MLP neurons of a small language model. Each row is named by its layer, matrix (up: input weights; down: output weights) and neuron, and shows model dimensions 64-191. Each number is 128 + 32 x the weight over its row's rms, rounded and kept within 0 to 255.
After each neuron's rows, "fires before" lists the tokens most often just after its 100 highest values on Wikipedia text that the model never trained on; "fires on" lists the tokens most often at its 100 highest values on Wikipedia text that the model never trained on. A number after a token or word is its count.

L4.up297 [115 143  98 170 162 137 144 159  90 127  81 177 139 181 149 115 134 105 154  96 160 108 123 139 153 139 140 160 101 161 106 156  52 108 124 170  91 124 146 165 123 103 162 142 133 163 135 110 158 117 177 180 155 187 100 115 101 131  83 133 145  94 139  62 106 154  92 141  63 156 144 105 161 147  85 170 117 181 184 108 118 114 176 120  55  59 151 151 170 146 160 151 109 168 113 117 107 173 153  35 127 126 106 162 136 152 165  51 192 149  94 131 161 118 136 133 111  83  83 158  71  92  73 157  77 131 128 120]
L4.down297 [ 90 138 160 185 108 102 154 118 126 161 118 126  79 149 160 155  74 115 143 116 127  68 115 152  81 163 180 141 109 137 128 152 115 105 120 145  50 170 152 139 136  86 158 118 106  80 141 152 146  57 183 132 119  93  94 164 156 124 109 102  94 151 142 109 144  89 129  77 148 148 143 113 130 163 100 145 197 124 143 111 100 122  85 154 136 135 209 168 111 150  85 128 117 118 148  65 133 158 130  87 142 199 110 115 136 107 121 150 132 100 119 128 169 129 176 101 157 182 145 186  66 113 138 156 144 104 123  84]
fires before: "of " 17, "u" 15, "B" 10, "our " 6, "el" 5, "| " 4
fires on: "University " 28, "grad" 18, "IS" 13, "Lab" 12, "until " 7, "% " 5

L3.up465 [176 117  79 119 160 207 129 148 167 108 198  39 152 163 174 142 110 121 140 151 159 115 133 166 125 129 101  80 118  71  86 149 153 115 111 138 110 142  99  63 162 102 103 129 105  95 156  93 149 108 123 162 126  29 107 128 160 107 125 158 103 134 128 128 130 161 153  85 130 156 163 106  88  83 122 133 131 144 166 129 123 118 193 168 139 136  93 158 148 109 127 163 134 117 150 105 142 182  96  88  94 145  70 175 123 156 169 149 149 149  95 140 122 134 186 181 141 111 160  84 158  72 102  96 146 112  65 182]
L3.down465 [ 88  17  83  78  65 153 131  99 108 140  94  98 164 102  98 104 180 115 112 154  91 173 186 122 111 131  98 152  99 125 136  95 102 120 123 130 142 151 154  77 160 135  93 141 119  90 126 112  90  99 170 106 138 148 163 184 176 100 117 105 123 135 140 124 118 129 118 112  76 153 162 119 106 116 167 137 146  74  74 173 138 118 176 150  93 128 126 113 163 154 158 116 112 104 111 134  90  64 161 122 130 139  78  97 131 118 118 119 123 144 132 177 128 152 152 142 143  86 154 127  56 123 110 165  79 129 125  39]
fires before: "\n" 22, "ist" 11, "s " 10, "- " 8, "o" 5, "\n\n" 4
fires on: "==" 15, "olog" 14, "'" 11, "/" 10, "; " 10, "\n" 8

L3.up35 [113 127 129 150 142 134 173 208 110 116 144  81 186 169 148 173 170  58 148 104 117 101 153 100 169 131 164 128  88 106 178  96 139 143 147 180 139  57 126 122 117 130 134  58 133 178 143 115 148 132 114 106 159  73 133  85 150 177 117 185 108 128 101 132 132 120 153 163 188  75 110 104 110 102 121 111 122 136 211 151  70  80 187 158  90 107 151 135 128 120 158 162 120  51 137 146 126 147 105 108 100 137 163 168  98  74 135 154 110  91  85 134 114 174 172  92 178 150 125 137 152 138  92  60 122  92 132  85]
L3.down35 [167  93  96  98 157  80 166 115 180 103 135 197 145 109 124 154 199 171 147  83 128 140 110 125 143 130  97 136  86  92 191 116 106 137 164 114  68 152 165 124 120 122  92 107 116 157 159 104 153 180 124 105  59 123  47  89 171 181 139 187 154  77 151 201  66 122 156 143 186  99  85 137 170 176  86  27 174 147 130 105 108 148 136 102 151  80 155 155 147 172 121 123 152 102 156 129 132 151 142 144 135 137 202 138  83  63 114 115  63 130 138  99  87 172 166 101 133 151 122 139 100  86 142 100 144 154 160 114]
fires before: ", " 19, "N" 12, "'" 6, ": " 6, ". " 6, "er " 5
fires on: "ine" 44, "are" 12, "—" 12, "ity" 10, "ade" 9, "ore" 5

L4.up120 [ 98 146 115 158 121 142 122 179 112 144 191 112 145  82 108 135  89 131 159 207  73 156 166 124 114 155  77 138 130 138 159 105 133 109  66 137 113 146 170 173 204 138 190 161 120 127 142 119 144 134  97 191  96 112 134 121 137 153 157  34  99 103 118  96 163 111 107 123 157 138 147 181  80 119 172 143 139 129 111 103  83 141  94 120  62 162 105 157 131 191 154  94 137 117 102 118 145 104 111 120 138  94 118 111 135 151 109 116 138 131 229  82 138 161 103 106 142  53 227 131 148  89 102 106 148 104 115 154]
L4.down120 [102 166 173 136  89 119 132 136 145 156 187 128 150 133 130 113  50 126 120 147  44 183 125  78 163 151 120 115 147 130 102  85 145 149  81 111 147 115 101 167 182 142 160 107 128 141  82 116 106 119 123 122 160 112 106 199 107 144 140  39 147  41 172  94 139 133 118 122 152 127 156 118 107  78 150 135 165 119 131  65 118 156  95 146 134 111 155 133  85 167 157  74 141 125 144  88 120 106 104 155 121  94  84  73 126 137 152 120 108  92 177 109 190 176 158 123 137  96 166 119 191  74  97 105 182  53  86 129]
fires before: "| " 24, "7" 9, "9" 7, "8" 6, "6" 4, "0" 4
fires on: "(" 47, ") " 28, "P" 8

L8.up720 [173 120  99 164  92 201 123  87 153 116  98 157 125 142  95 131 103 141 146 142  98 155 132 202 104 151 102 103  87 137 187 132 161 115  70 162 144 126 146  44 104 175 155 146 119 136 111 125 135 128 165 124 151 143 114  92 109 150  56 144 132  75 136 119  63 133 121 196 105 128  65 122 138 100  33  84 117 142  88 117 110 121 138 157 128 140 141 160 126 110 101 151 201  94 141 138 169 130  98 148  80 135 137  93 150 107 148 150 150 170 113 159 150 100 159 188 123 158 147 136 108 215 129 102 136 108 153  80]
L8.down720 [162 136 120 106 146 113 146  84  79 138 114 158  85 123 116 100 135 109 168 128 164 145 124 133  73 127 126 152 167 126 122  63 108 196 127  89  38 118 120 175 149 159 144 175 102  93 105 119 138 107 103 129 117 118 160  64 115 169 119  86 173 121 123 126 139 129 133  61 163 121 124  96 141 127 149 163  95 153 111 112 133  83 167 131 140 168 148 163 170 219 143 160 166 135 146 173  71 150 156 135 168 128 133 164  90 124 154 114 164 104 134  77 121 160 116  60 108 124 120 153 154  59 156 108  69 187  54 132]
fires before: ": " 21, ", " 18, ". " 15, "==" 6, "." 6, "'" 4
fires on: "es" 14, "e" 14, "ation" 11, "tion" 8, "ed" 5

L7.up318 [119 102 110 194  86 115  87 114 126 176 161  85 131 146 160 159 151 129 141 132 146 135  56  38 185 167 136 133 113 139 148 132  78 134 102 117 111  79 126 142 118 118  43 177 157 151 135  77 166  77 144 141 148 104 149 124 198 224 112 111 103 159 101 110 145 101 150 152 113 142 109 100  75 162 111 118 151 134  98 132 160 150 129 186 158 125 146  88 145 136  60 166 137 128  64 136 167 185 121 129  82 116  98  96 138 113 171 139  84 133 161 171 139 126 161 120 106  99  99 170 165 156 153 101 126 113  71  86]
L7.down318 [177 114 155 102 183 107 140  79  75 128 147  86  77 153 165  75  99 161 103 142 110 107  80  81  75 148 153 129 142 120  88 126 109 126 133 110 177 133  65 142 102 149 149 177 152 107 122 133 136 103 140 147 128 104 145 164 137 127 168 191 166 161 185 144  64 129 147 119 119 154  73 163 133 150  53 178 146 129  84 116 100 163 139 158  88 119 134 143 142  90 114 113 112  69 132 114 178 157 169 166 143 159 113 127  84 107 116 147  89  88 111 125 131  81 122 194 172 170 156 208 135 131  92 117 121 147  82 109]
fires before: "| " 48, "|" 9, "and" 4
fires on: " " 56, "o " 10, "ab" 8, "t " 5, "a " 4

L7.up79 [ 90 173 138 137 130 116 157 137 147 115 150 125 119 215  76 123 143 170 175 137  92 123 131 116  77 151 123 106  63 104 172  77 155 134  81  97 117 102  89 158  34 131 204 158 118 162 146 108 123  81 176 129 174 108 158  92 131 152 165 189 148 113 103 102  96 104 121  98 114 112  82 184 126 142 127 142 106 130  90 145 106 181 151 111 103 127  90  86 136 158 154 165 100 111 115 222 154 137 105  99 118 150 158 122 128 108 160 172 144 148 120 113 165 123 154  94 103 103 158  98 176 123  95 227 125 127 149 108]
L7.down79 [190 122 112 115 152 132 114 126  79  86 147 144 127 106 137 174 215 153 118 143  68 143 139 204  54  92 137 137 125 110 117 135 131 170  30 118 134 130 130  88 133  95 147 143 128 174 156  54 116 141 163 101  90 177 123  84 117 175 165  65 194  92 119 110 147 149 132 140 148 123 113 128 145  85 182 159  87  75 103 123 132  64  98 128 120 100  77 110  66 158 129 147 102 149 144 142 133  89  95 100 210 130 129 113 106  55 139 135 154 141 114 108 155 110 132 101 114  97 138 155 174 122 160  95 141 148 117 104]
fires before: "\n" 44, "\n\n" 17, "\" " 4
fires on: ")" 76

L7.up565 [160 110 122 184  83  96 143 127 127 142 133 131 115 115  59 133  59 140 110 136 180 135 132 159  66 158  93  86 134 145 105 158 121 149 120 138 152 162 107 121 115 116 132 145 139 136 179  81 185 140  76 119 127 130 159 112 122 109 104 174 149  73 168 150 154 101 169  96 156  69 108 126 122 140 135  97 142 110  74 136 125 124 124 148 163 112 140  89  93 136 218 172 181 157 134  78 128 115 112  59  99 103 102 133  87 163 164 108 183 155 104 172  81  99 159 188 231  60 147  73 176 151  90 156 101 117 167  64]
L7.down565 [163 121 166 101 193 113 164  90 128  85 121  67 125 129 128 102 165 132 110 104  52 113 158 162 115  58 128 103 134  59 129 102  90 176 106 129 128 140 227 118 107 126 147 173  97 114 186 118 110 119 175 114 179 157 148 132 170 107 128 169 128  63 186  59 122 128  94 140  99 107  79 107 118  97 128 184  83 100 137 159 181 173 124 120  79 125 115  75 144 161 135 107  92 166 150 168  99  90 118 101 166 110  84 171 122 112 148 143  98 104 128 142 115 144 110 136 108 106 160 176 117 159 130 134 152 122  89  67]
fires before: ", " 28, ". " 13, "==" 9, "-" 7, "\n" 5, "." 5
fires on: "er" 21, "a" 14, "y" 11, "fe" 7, "ish" 6

L4.up234 [155 158 131 128 145 112 116 102 118 123 144 110 140  86  92 129 212 112  79 115 127 168 122  88 162 158 189  89 156 121  96 151  83 102 119 182 172 121 132 154 103 109 178 109 104 115 165 109 138 179 122 162 146 129 164  80 161  69 109 121 122  43 156  91 168 186 127  92 132  89  72 168 130 118 114 136 169 194  43 175  96 163 129 126 129  99 134 152 108 126  91 185 107 144 108  71 143 108 119  94 166 142 137 138  84 118 118 115  74  87 117 124  73 169 160 158 165  28 117 121 115  93 132 158 138 146 152 173]
L4.down234 [137  73 132 168 134 133  82 145 111 177 119 133 145  73 187  91 142 137  97 208 128 138 103 102 134 108 103 140 121 131 154 136 118  76 135 103 176 107 157 222 100 114 119  85  93  87  61 186  99 193 145 128 117 119 153  37 138  58 153  94 131  82 150 115 133  95 142 111 123 133 135  93 137 112 138 137 179 134  87 158 118 136 158 125 136 178 167 113  87  75 121 197 100 119 115 132 147 141  99 135 152 135 113 132 126  96 166 178  72 154 101 122 113  88 149 177 134  67 128 151 125 142 127 120 115 137 150 143]
fires before: "i" 15, "ial " 14, "es " 11, "ed " 7, "ess " 5
fires on: "anc" 54, "inc" 22, "spec" 9, "ann" 8

L3.up301 [106 134 170 120 120 121 183 117 104 129 124 138 114 141  87 134 126 143 139 123 194 119 105 151 153 148 137 136  66 108  92  69 112 126  94 104 152 132 106 176 156 186  67 119 146  97 127 143 114  73 180 142  87 156 105  98  59 102 120 179  75  74 112 156 108 151 192 138 134  82 177 118  90 122 167 138 113 189 113 138 147 152 163  95 139 153 100 171 120 135 147 107 116 123 157 143 153 123  84 138 132  44 129 136 121 117 106  96 171 110 124 126 152  94  73 113 126 114 121  83 163 122 151 125 173 138 129 163]
L3.down301 [159 110 125 106 116 136 169  95 124 149  92 126 108 172  96 146  71 163 145 164 105 120  84 181  88 111 125 149 147  83 157 135 197 125 116 125 107  84 110 139 104 129  82  85 199 143 142 166 131 147 233  68 120 169 140 111 104 134 163 165 123 111  88 110  78 195 113 144 120 130  75 104  97 115 128 133  75 168 109 186 115 168 119 132 101 133 148 197 139  90 156 122 143 193 143  97 126 142 125  99 129  59 109 159 114  80 107 144 229 133  84 114 157 129 111 151 119 127 109 105 134 171  95 172 122 155 162 147]
fires before: "| " 35, "et " 6, "• " 5, "- " 4
fires on: "\n" 36, "- " 32, "\n\n" 17, "Stre" 6, "we" 4

L2.up356 [156 115 183 110 171 141 101  79 125 113 195  89 152 119 115 149 146  89  89 116 123 123 126 116  93 108  60  93 151 124 141 143 127 115  84 162 115  43 141 154 164 108 123 114 115 147 134 121 142 156 111 141 102 166 144 182 130  75  99 105 148 112 101 153 156 122 142 150 128 119 176 150 109 145 151 152 141 114 106  84 104  96 156 162 179 158 134 129 115 132 121 153 120  56  91  93  94  98 107 140 109 146 139 115 145 117  94 115 155 151 143 159 130 141 126 198 154  61 137  88 137  92  68 159 166  91 144 105]
L2.down356 [166 107 177 115 217 152 131 140 128 148 149  95 108 115 125 105 116  87 134 114 139 117  73 116  84 105 114  79 147 134 143 132 145  99  71 182 126  98 112 134 122 179 138 123 161 174 111 162 107 169  89 111 104 196 160 134  98  55  99 119 109 137 116  85  86  79 184 182 137 150 158 142  93 121 121 136 121 160 128 155 125 117 184 168 124 163 150 159 122  83 139 200  91 118  67  88 109 158 100  95 122 112 127 134 119 158  96 162 163 157 114 147 100 168 141 196 117  85  97 113  89 106  85 164 162  92 139 130]
fires before: "ed " 16, "i" 11, "ial " 11, "es " 10, "ing " 6, "l" 5
fires on: "anc" 61, "over" 38

L3.up512 [140  88  96  93  76 169 125 145 104 110 122 112 125 154 157 166 138 160 164  73 122 131 133 139  97  76  94 122  53 104 106 137 156 161 120 113 126 162 126 116 157 146 134 111 110 118 121 128 192 116 133 176 153  68 148 116 113 162 112 175  86 104 124 116 110 178 116 111 156 138 147  99 127 116 176 111 131 185  77 155 111 140 122 143  80  70 179 135 145 148 107 115 111  30 131 125 100 104 122 130 147  59 152 145 103 110 111 160 146 140 119 158 135 164 177 139 120 106 155 111 156 108 163 105 131 116  96  96]
L3.down512 [181  93  97  81 117 171 109 145 108 142 124 106 115 155 111 189 147 174 164 142 181 143 133 185  99 137 103 120 130 120 106  99 167 116  74 118 143 177  60 116 108 123 114 144 136 108 126 145 119 157 217 133 111  71 126 135 124 171  87 130 125 159 106  97  98 185 103 133 179 163 112 114 175 107 114 148  92 119 134 136 122 172  97 168 105  92 119 185 114 115 162 132 116  73  99 116 124 100 154 100  97  79 157 130 103 118 109 109 163 147 119 142 149 163 121 149 109 178 144  85 126 173 185 109 118 169 154 105]
fires before: "| " 82, "- " 15
fires on: "\n" 100

L14.up672 [128  92 131 106 118 182  73 138 154  69 141 122 113 206 169 125 169 191  98 118 115 165  68 138 108  54 153 150 133 108 128  71 142 172  85 108 122  87  97 137 134 120 140  99 171 163 138 159 131 132 167 103 135 120 113 148 124 149 186 150 145 103 157 186 121 136 148 108 131 123 154 194 115  81 139 100 110 196  97 112 114  95 167 151 187 121 151  66  86 170  78 134  84 115 117 118 191 119  91 129 111 144 125 122  74 104  80 115 106 137 193 184 100 133 197 142 153 107 187  97  99 124 158 126 127  76  85 147]
L14.down672 [107  99 197 124 134 159 114 160 148 175 168  67 127 117 119  91 110 150 112  88 128 157 152 105 120  86 185 111 166 153 122 123 159  99  56 110 158 167 138 108 163  99 126 167 115  90 153 110 168 128 102 128 130 106  75  81 145 145 185 137  74 129  94 187 137 183 134  62 140  91 136 168 130 149 138  90 122 120  87 118 152 114 106 138 162 127 135 104 114 167  75 108  86 179  81 155 154  88 146 105 133 112  85 104 133  90  99 121 128 106 118 113  89  91 159 172 191 108  90 136  98 130 109 171  47 193 131  95]
fires before: "\n" 82, "\n\n" 17
fires on: "|" 86, "." 14

L4.up168 [130 108  73 146 100  87 123 112  71  91 166 149 132 115 139 112 191 150 158  99 121 125 172 107 122 192 157 107 114  92 129  96  81  97  96 132 159 143 176 148 112 105 147 106 133 104 146  83 156  47 135 100 134 145  41 115  83 178 124 103 108  92 139 188  59 143 105 117 151 117  70 109  80 113 135 114 130 143  57 126  79 151 126 171 151  84 130 135 113 141  82 141 108 125 162 119 142 132 108 141 138 191 158 152 163 141 165 131 114 158 116  43 108 172  84 160 163 115 162 146 118 175 130 146 147 123  86 161]
L4.down168 [ 86  72 111 131 147 160 143  74 122 143 159  72 155 178 125 123  67 133 171 170 122 160 113 103 133 176  97 109 122 104 133 112  86  76  75  83 154 140 148 116  92 114 136 128 124 112  87 164 121 103 160  98 106  62 149 128 122 121 134 157 120 163 148 182  88 198 143  99  65 153 142 122 178  82  87 182 109 141  93 146 122 188 132 184 159 122 153  95 108  95  99 148 160 169  90 173 149 141  75 157 108 116 127 161 102 136 175 143 161 106 130  53 141 133 139  76 146 153 111 132 118 155  95 111 162 191 122 126]
fires before: "to " 17, "as " 17, "ed " 10, "i" 4, "e " 4, "of " 4
fires on: "ann" 17, "ording " 17, "well " 13, "includ" 12, "such " 9, "e" 7

L6.up568 [138 149 139 160 144 103 157  78 159 167 173  80 128 139 128 127 118 169 134 132 147 126 143 140  72  92 104 159 178 122 194 107 162  89 157  77 152 113 196 139 135 144  89 127 108  95 130 111  71  99 131 103 121 120 105 167 184 159  86 114 150  62 133 151 126 139 110 134  61 125 123 102 123 131 118 147 100 117  77 127 106  93 180 122 108 117 149 152 194 131 163 136 146 142 101 107 117 186 159 140  98 113 110 124 159 141 166 175  98 149  87 125 172 135 146  80  99 103 100 140 117 158 151 167 109  87 158  96]
L6.down568 [121  98 112  66 118 119 116 114 171 114  52 120 148 120 108  82 152  82 144  71 129 128 125 143 139 146 137 153 120 130 129 122 124 147 137 177 136 126 107 111 105 135  65 112 153  73 128 127 161  92 188 106 155  79 186 137  75 157 123 108 193 119 115  80 122 165 150 103 133 164 105  90 127 134  75 115 170 116 107 111  84 149 103 106 126  88 131 138  26 212 144 144 110 120 134 115 111 113 146 115 136 159 109 140 141  88 196 161 121 141 142 164 134 226 195 130 105 152 153 116 151 115 129 145 101 107 104  76]
fires before: ": " 23, "ly " 12, ", " 11, ". " 5, "age " 5
fires on: "ed" 32, "ent" 10, "ous" 10, "er" 7, "olog" 5

L4.up301 [129  86 108 155 157 174 165 106  79 127 160  86 102 112  84 137 196 105 120 131 138 149 153 117 104 139  90 113  79 123 162 131 105 110 131 103 169 118 115 161 133 148  78 120 131 135 114 109  86  98 170 109 121 119 201 157 155  99  71  85  29  73  76 156 106 171 195  99 136 125 110 136  79 149 187 141  65 117 118 139 110 110 133 132 111 158 113 122 141 168 121 110 164  99  70 158 122 115  96 134 174 109 109 125 145 142 165 152 163 102 134 161 124 155 108 152 180 102 164  99 147  91  83 115 103  66  70 109]
L4.down301 [178 155 125 155  87 148 160  67 152 126 209 113  74 144 123 115 117 147 113 142 129 163 133 125  85 129 109  95 111 168 143  60 158 134 143 114 152 106  83 150 150 108 166  63 147 149  72 116 127 117 188  88 166 105  93 100 109 130 153 104  97  70 123  99 164 129 179  57 142 147  98 110 119 104 200  77 128 119 110 111 131 131 134 134 154 171  68 122 107 112 183 113 104 118 122  85 169 196 100  80  88 134 122 138 152 119 166 108 172  71 107  73 190 183 160 128 140 127 143 141 154 118 104 114  64 126  76  97]
fires before: "| " 32, "7" 8, "9" 7, ", " 4, ") " 4
fires on: ") " 36, "(" 26, "le" 8, "m" 7, "| " 7, "a" 4

L3.up535 [ 65 123  92 117 154 119 136 105  73 169 149 145 164 125 130  98 166  91 113 164 138 109  89 109 114 136 157 162 176 170 154 155 107 132 158 175 124 109  98 150  96  84 218 148 176 145 114 146 124  86 118 122  99 127 106 147 197 133  99 105 108 116 125  78 144 186 104 134 113 159  72 109 148  87 113 154 114  93 128 143  79 192 132  80 120 109 141 104 147 174 133 118 160 122 128 147 129 127 145  90 106 107 145 110 114  61 165 127 129 177 196 130 149 145 156  99  74 146 106 120  94  79 111 159 108  82 138 125]
L3.down535 [153 160 127  92 130 167 117  92  64 143 131 186 137 104 128 140 137 136 150 151 122 112 112  86 134 116 113 189 116 121 117 167 114 131 143 162 138 135 139 110 100 106 173 104 178 194  87 133  93 124 163  77 117 123 121 119 182 144 148 134 158  89 164  41 139 153 123 132 162 174  98 111 154 104 110 158 140 144 105  96  91 130  84 107  79  89 161 172 155 141 128 137 150  93 178 124 131 106 128 100 117  95 139 123 135  88 170 160 122 119 124 126 172 186 179  82 111 146  42 131  88  63 133 137 151 112 166 154]
fires before: "of " 21, "u" 15, "and " 5, "ents " 5, "es " 4, "ute " 4
fires on: "University " 41, "grad" 17, "stud" 16, "studi" 14, "Sci" 7, "stit" 4

L15.up683 [107  84 126  82 227 182 138 108 131  95 118  93 145 143 171 136 156 138  88 133  63 167 134  88 130 138 129  95  89 121  96 150 115 124 109 141 122 130 161 137 154 199 116 149 127 164  95 176 116 122 175 118 171 120 115 157 110 138 178 140 118 137 114  94 147 119  79 118 131 141 163 196  92 141 192 150 180 170 167 152  40 142 116 116 185 172 129 111 138 145  94  78 143 133  74 129 113 161 141 122 134  91 135  64 112 157  93 150 107 116 167  85  81 139 150 135 155 136 112  83 133 116 149 182  74 154 151 108]
L15.down683 [122 102  94 144  92  66 121 100 126 149 174 124 188 115 107 181 125  93 115 111 176 102 149  97  80 100 139 183 203 175 104 114 108 151  88 163  58 122 107 114 152 144 118 129  99 129 189 108 140 142  88 142 126  76 114 101 108  92  84 150  95  91 165 152 145 126 159  92 113 124 138 180 135 190  79 104 112 124  91  99 168 123 163 123 106 180 132 101 134 178 115 178 139 169 152 154 145 141 173 118 113 114 117 133 144 156 102 173 184 130  76  98  90  95 102 198 139 107 143  98 134 153 107 149 113 139 122  64]
fires before: "\n" 44, "c" 5, "ol" 4
fires on: "|" 45, "Qu" 7, "Car" 4

L16.up429 [ 91 163 109 128 134 182 130 116 137  27 130 175  51 160  66 103 192 144 151 114 165 107 148 161 100 112 170 124 124 130 114  98 139  90 133 180 178 114 100 156 139 129 150 174 142 117 102 142 141 106 103  91 131 143 104 159 131 147 105 139  99 119 149 162  99 108 160 127 107  89 101 177 135 172 108 106 126 150  46  95  96  78 148 135 195 124 150  90  93  64 157 104 165  71 107 130 152  81 111  70 102 147 172 127 195 104 130 153 108 150 162 142  74 120 162 133 149 152 139 146 112 190 105 111 120 188 131  83]
L16.down429 [174 173 172 146 129  67 182 106 153 157  94  92 125 145 193 148 101 171 163 136  83 140 105  67  86 124 126 181 145 138  80 122 143 229  87 114  99 147 147 127 106 155 151 120 134 141 125  91 135 187 181 143  89 133 117 144  74 118 151 173  97  97 123  65 133 152 118 124 163 156 197 103 104 132  90 141 159 120 148 183 144 126  58 131 112 177 137 119 123 131 141 152  92 140 103 212 152 109  93 152 143 100  72 168 116 138  95 120 153 113 105 166 148 142 138 165 152 123 118 108 166  62 108  99 163 124 118 104]
fires before: "\n" 68, "\n\n" 12
fires on: "|" 63, "." 6, "===" 4, "==" 4

L14.up325 [115 133 161  98 112 114 147 158 146  90 156 129 163 165  98  99 127 121 163 112 143 143 154 153 139 135 141 126 149 169 105 155 177 146 111 170  92  81 113  88  82 121  88  94 196 136 130 138 153 112 105 131 118 138 185  99 193 151 154 120 138 119 151  62  99 133 163  97  94 142 155 141 170 149 141 123 132 174 200 147 114 121 124 106 117  92  96 105 144 122  82  99 168  87 154  54 102 130 131  54 113  99  92 100 147  98 125 172 164 126 191  80  53 183 148 136 182 126 152  66 174 150 129 100  97 160 117 134]
L14.down325 [164 140 110 136 128 124  46 106 118 123  68 128 139 101 149 110 148 202 144 153 116 131 122 101 111 147 170 161 123 123 125 138 106 150  97  93 163 108  93 165 156 175 120 102 189 100 160 100 109  91 135 122 142  16  56 139 181  87 174 121 103  90 143 122 144 111 121 144 139 174 170 100 114  74 184 111 161  77 136 125 149 117  73 116 121  60 141 157 181  99 147  78 125  68 136 144 137 120 125 143 118 138 105 133 159 141 154  96 186 110 160  85 142 106 148 114 113 117 152 163 138  74 169 113 170  84 149 114]
fires before: "| " 35, "y" 10, "y " 9, "ian" 5, "not " 4
fires on: "F " 23, "Histor" 13, "W " 9, "reg" 8, "Ital" 7

L16.up650 [111  68 164 169  93 137 136 113 127 138  97 170 128 152  77 129 210 154 171 114  80 121 166 102 107  92 132 168 203 143 150 121 123 116 116 145 134 100 127  66 115 173 132 165 159 151 137  86 141 157  99 152 107 124 130 127 143 114 105  92 172 112 106 110 118 218 148 130 101  70 111 140 183 135 142 117 163 127 134 181  87 103 132 173 124 177 124  96 130 147 143  96 126 151  94 232 117 151 160 161 105  83  81 151 207 131 141 177 116 166 210  75 153 105 100 155 108 134  86 101 129 162 132 115 117  81 152 125]
L16.down650 [102 162 148 123 104 164 153 166 167  64 141 106 115 125 184 128  34 130 129 152 138 131  63 154 154  89 177  99 147 182 129 194 128 130 142  90 122 153 155  81 111  72 110 191 157  97 157 171 110 101 120 141 113 115 102 146 114  88 139 116 115 135 169 130 124  87  82 150 107 131 132 114  76 130 132 132 104 118 153 107  83 149 139 138 118 163 130 139 184 119 126 110 166 106 134 164 129  97 138 113  79 188  76 179 132 130 133  97 109 119  89 203 118 140 157 118 115 134 148 120 126 181 167  84 113 144 101 106]
fires before: "| " 85
fires on: " " 80, "A " 8

L16.up480 [ 85  69 110 108 141 170 133 136 112 108 117 111 166  79  98 184 123 150 123 151  54 122 138 207 129 111 147 101 142  95 139 147 131 143 106 146  91 147  97 154 128 109 133 125 150 165 148 151 120 195 153 145 111 111 104 170 155 115 101 165 143 100 116 196 183  89 127 149 171 134 144 150 106 189 134  74 124 159  73 126 155 165 147 179 156  54 174  79  98 133 110  80 119 191  60 104 167 137 105  62 109 100 119 143 167 127  69  91 140 119 131 107  76 153 127 113 117 164 171 149 138  95  86 115  68 116 132 170]
L16.down480 [140 159 156 104 125 105 185 102 111 154 111  78 172 170 147 139 120 148 162 111 175 136 118  61 120 142 143 125 142 118  93  83 136 104  85 159 135 121 221  99 137 105 155  91 129 178 179 157 178 122 120 139 133 131 128  83 116  86 152 125 124 137 147 109  82 131  93  33 134 160 114  99 111 108 130 107 181 116  59 118 166  99  92  88  62 128 153 117 153 159 148 207 105 119  92 150 158 129 134 180 130 137 122 166 134 156  95 102 109 161  68  58 162 103  99  86 144 131 135  78 179  47 122 157 126 128 120 136]
fires before: "\n" 52, "\n\n" 34
fires on: "===" 47, "|" 31, "====" 5, "Sw" 4, "| " 4

L15.up653 [135 149 141 144 144 144 121 116 144 125 144 101  89 146  98 136 198 121 131 110 167 138 145 122 170 125 152 183 140  81 174 151 124 142 127 130 120 113 137  87 193 105 117 108 173 171 110 125 146 147 144 145 110 146 145 109 154 100 100 138 134 161 178 101  66 123  93 118 127 120 127 118  70 132 105  75 148 165 138 157 129 119 102 139 145 118 114 210 132 133 168 105 144 127  58 142 158 107  86 101 103  97 161 152 115 163  60  89 162  99 156 168  89 112 109  85  68 137 116  70 146 144 162 167 129  94 126 173]
L15.down653 [ 74 150 126 182 124 201 176 122 135 142 157 169  99 141 151 111 151 130 161 136 118 102 124 158 155 115 145 173 159 167 140 120 186 110  97  54 135 134 124 158 161 160 111 138 110  81 112  97 120 105  97 221 171 105 108 102 182 115 127 164 119 132  56 123 159 111 129 162 192  97 138 159 162 127 137  90 121 130 109 125 135 106 102  78 114 101 152  95 181 124 101 126 122  86  57 146 125  87 138 102  97 137 145 118 165 155 118 162 121  91 127 112 139 119 141 107 140 127 111 125 149 110 134 109  82 150 136 168]
fires before: "| " 71, "|" 29
fires on: " " 77, "— " 22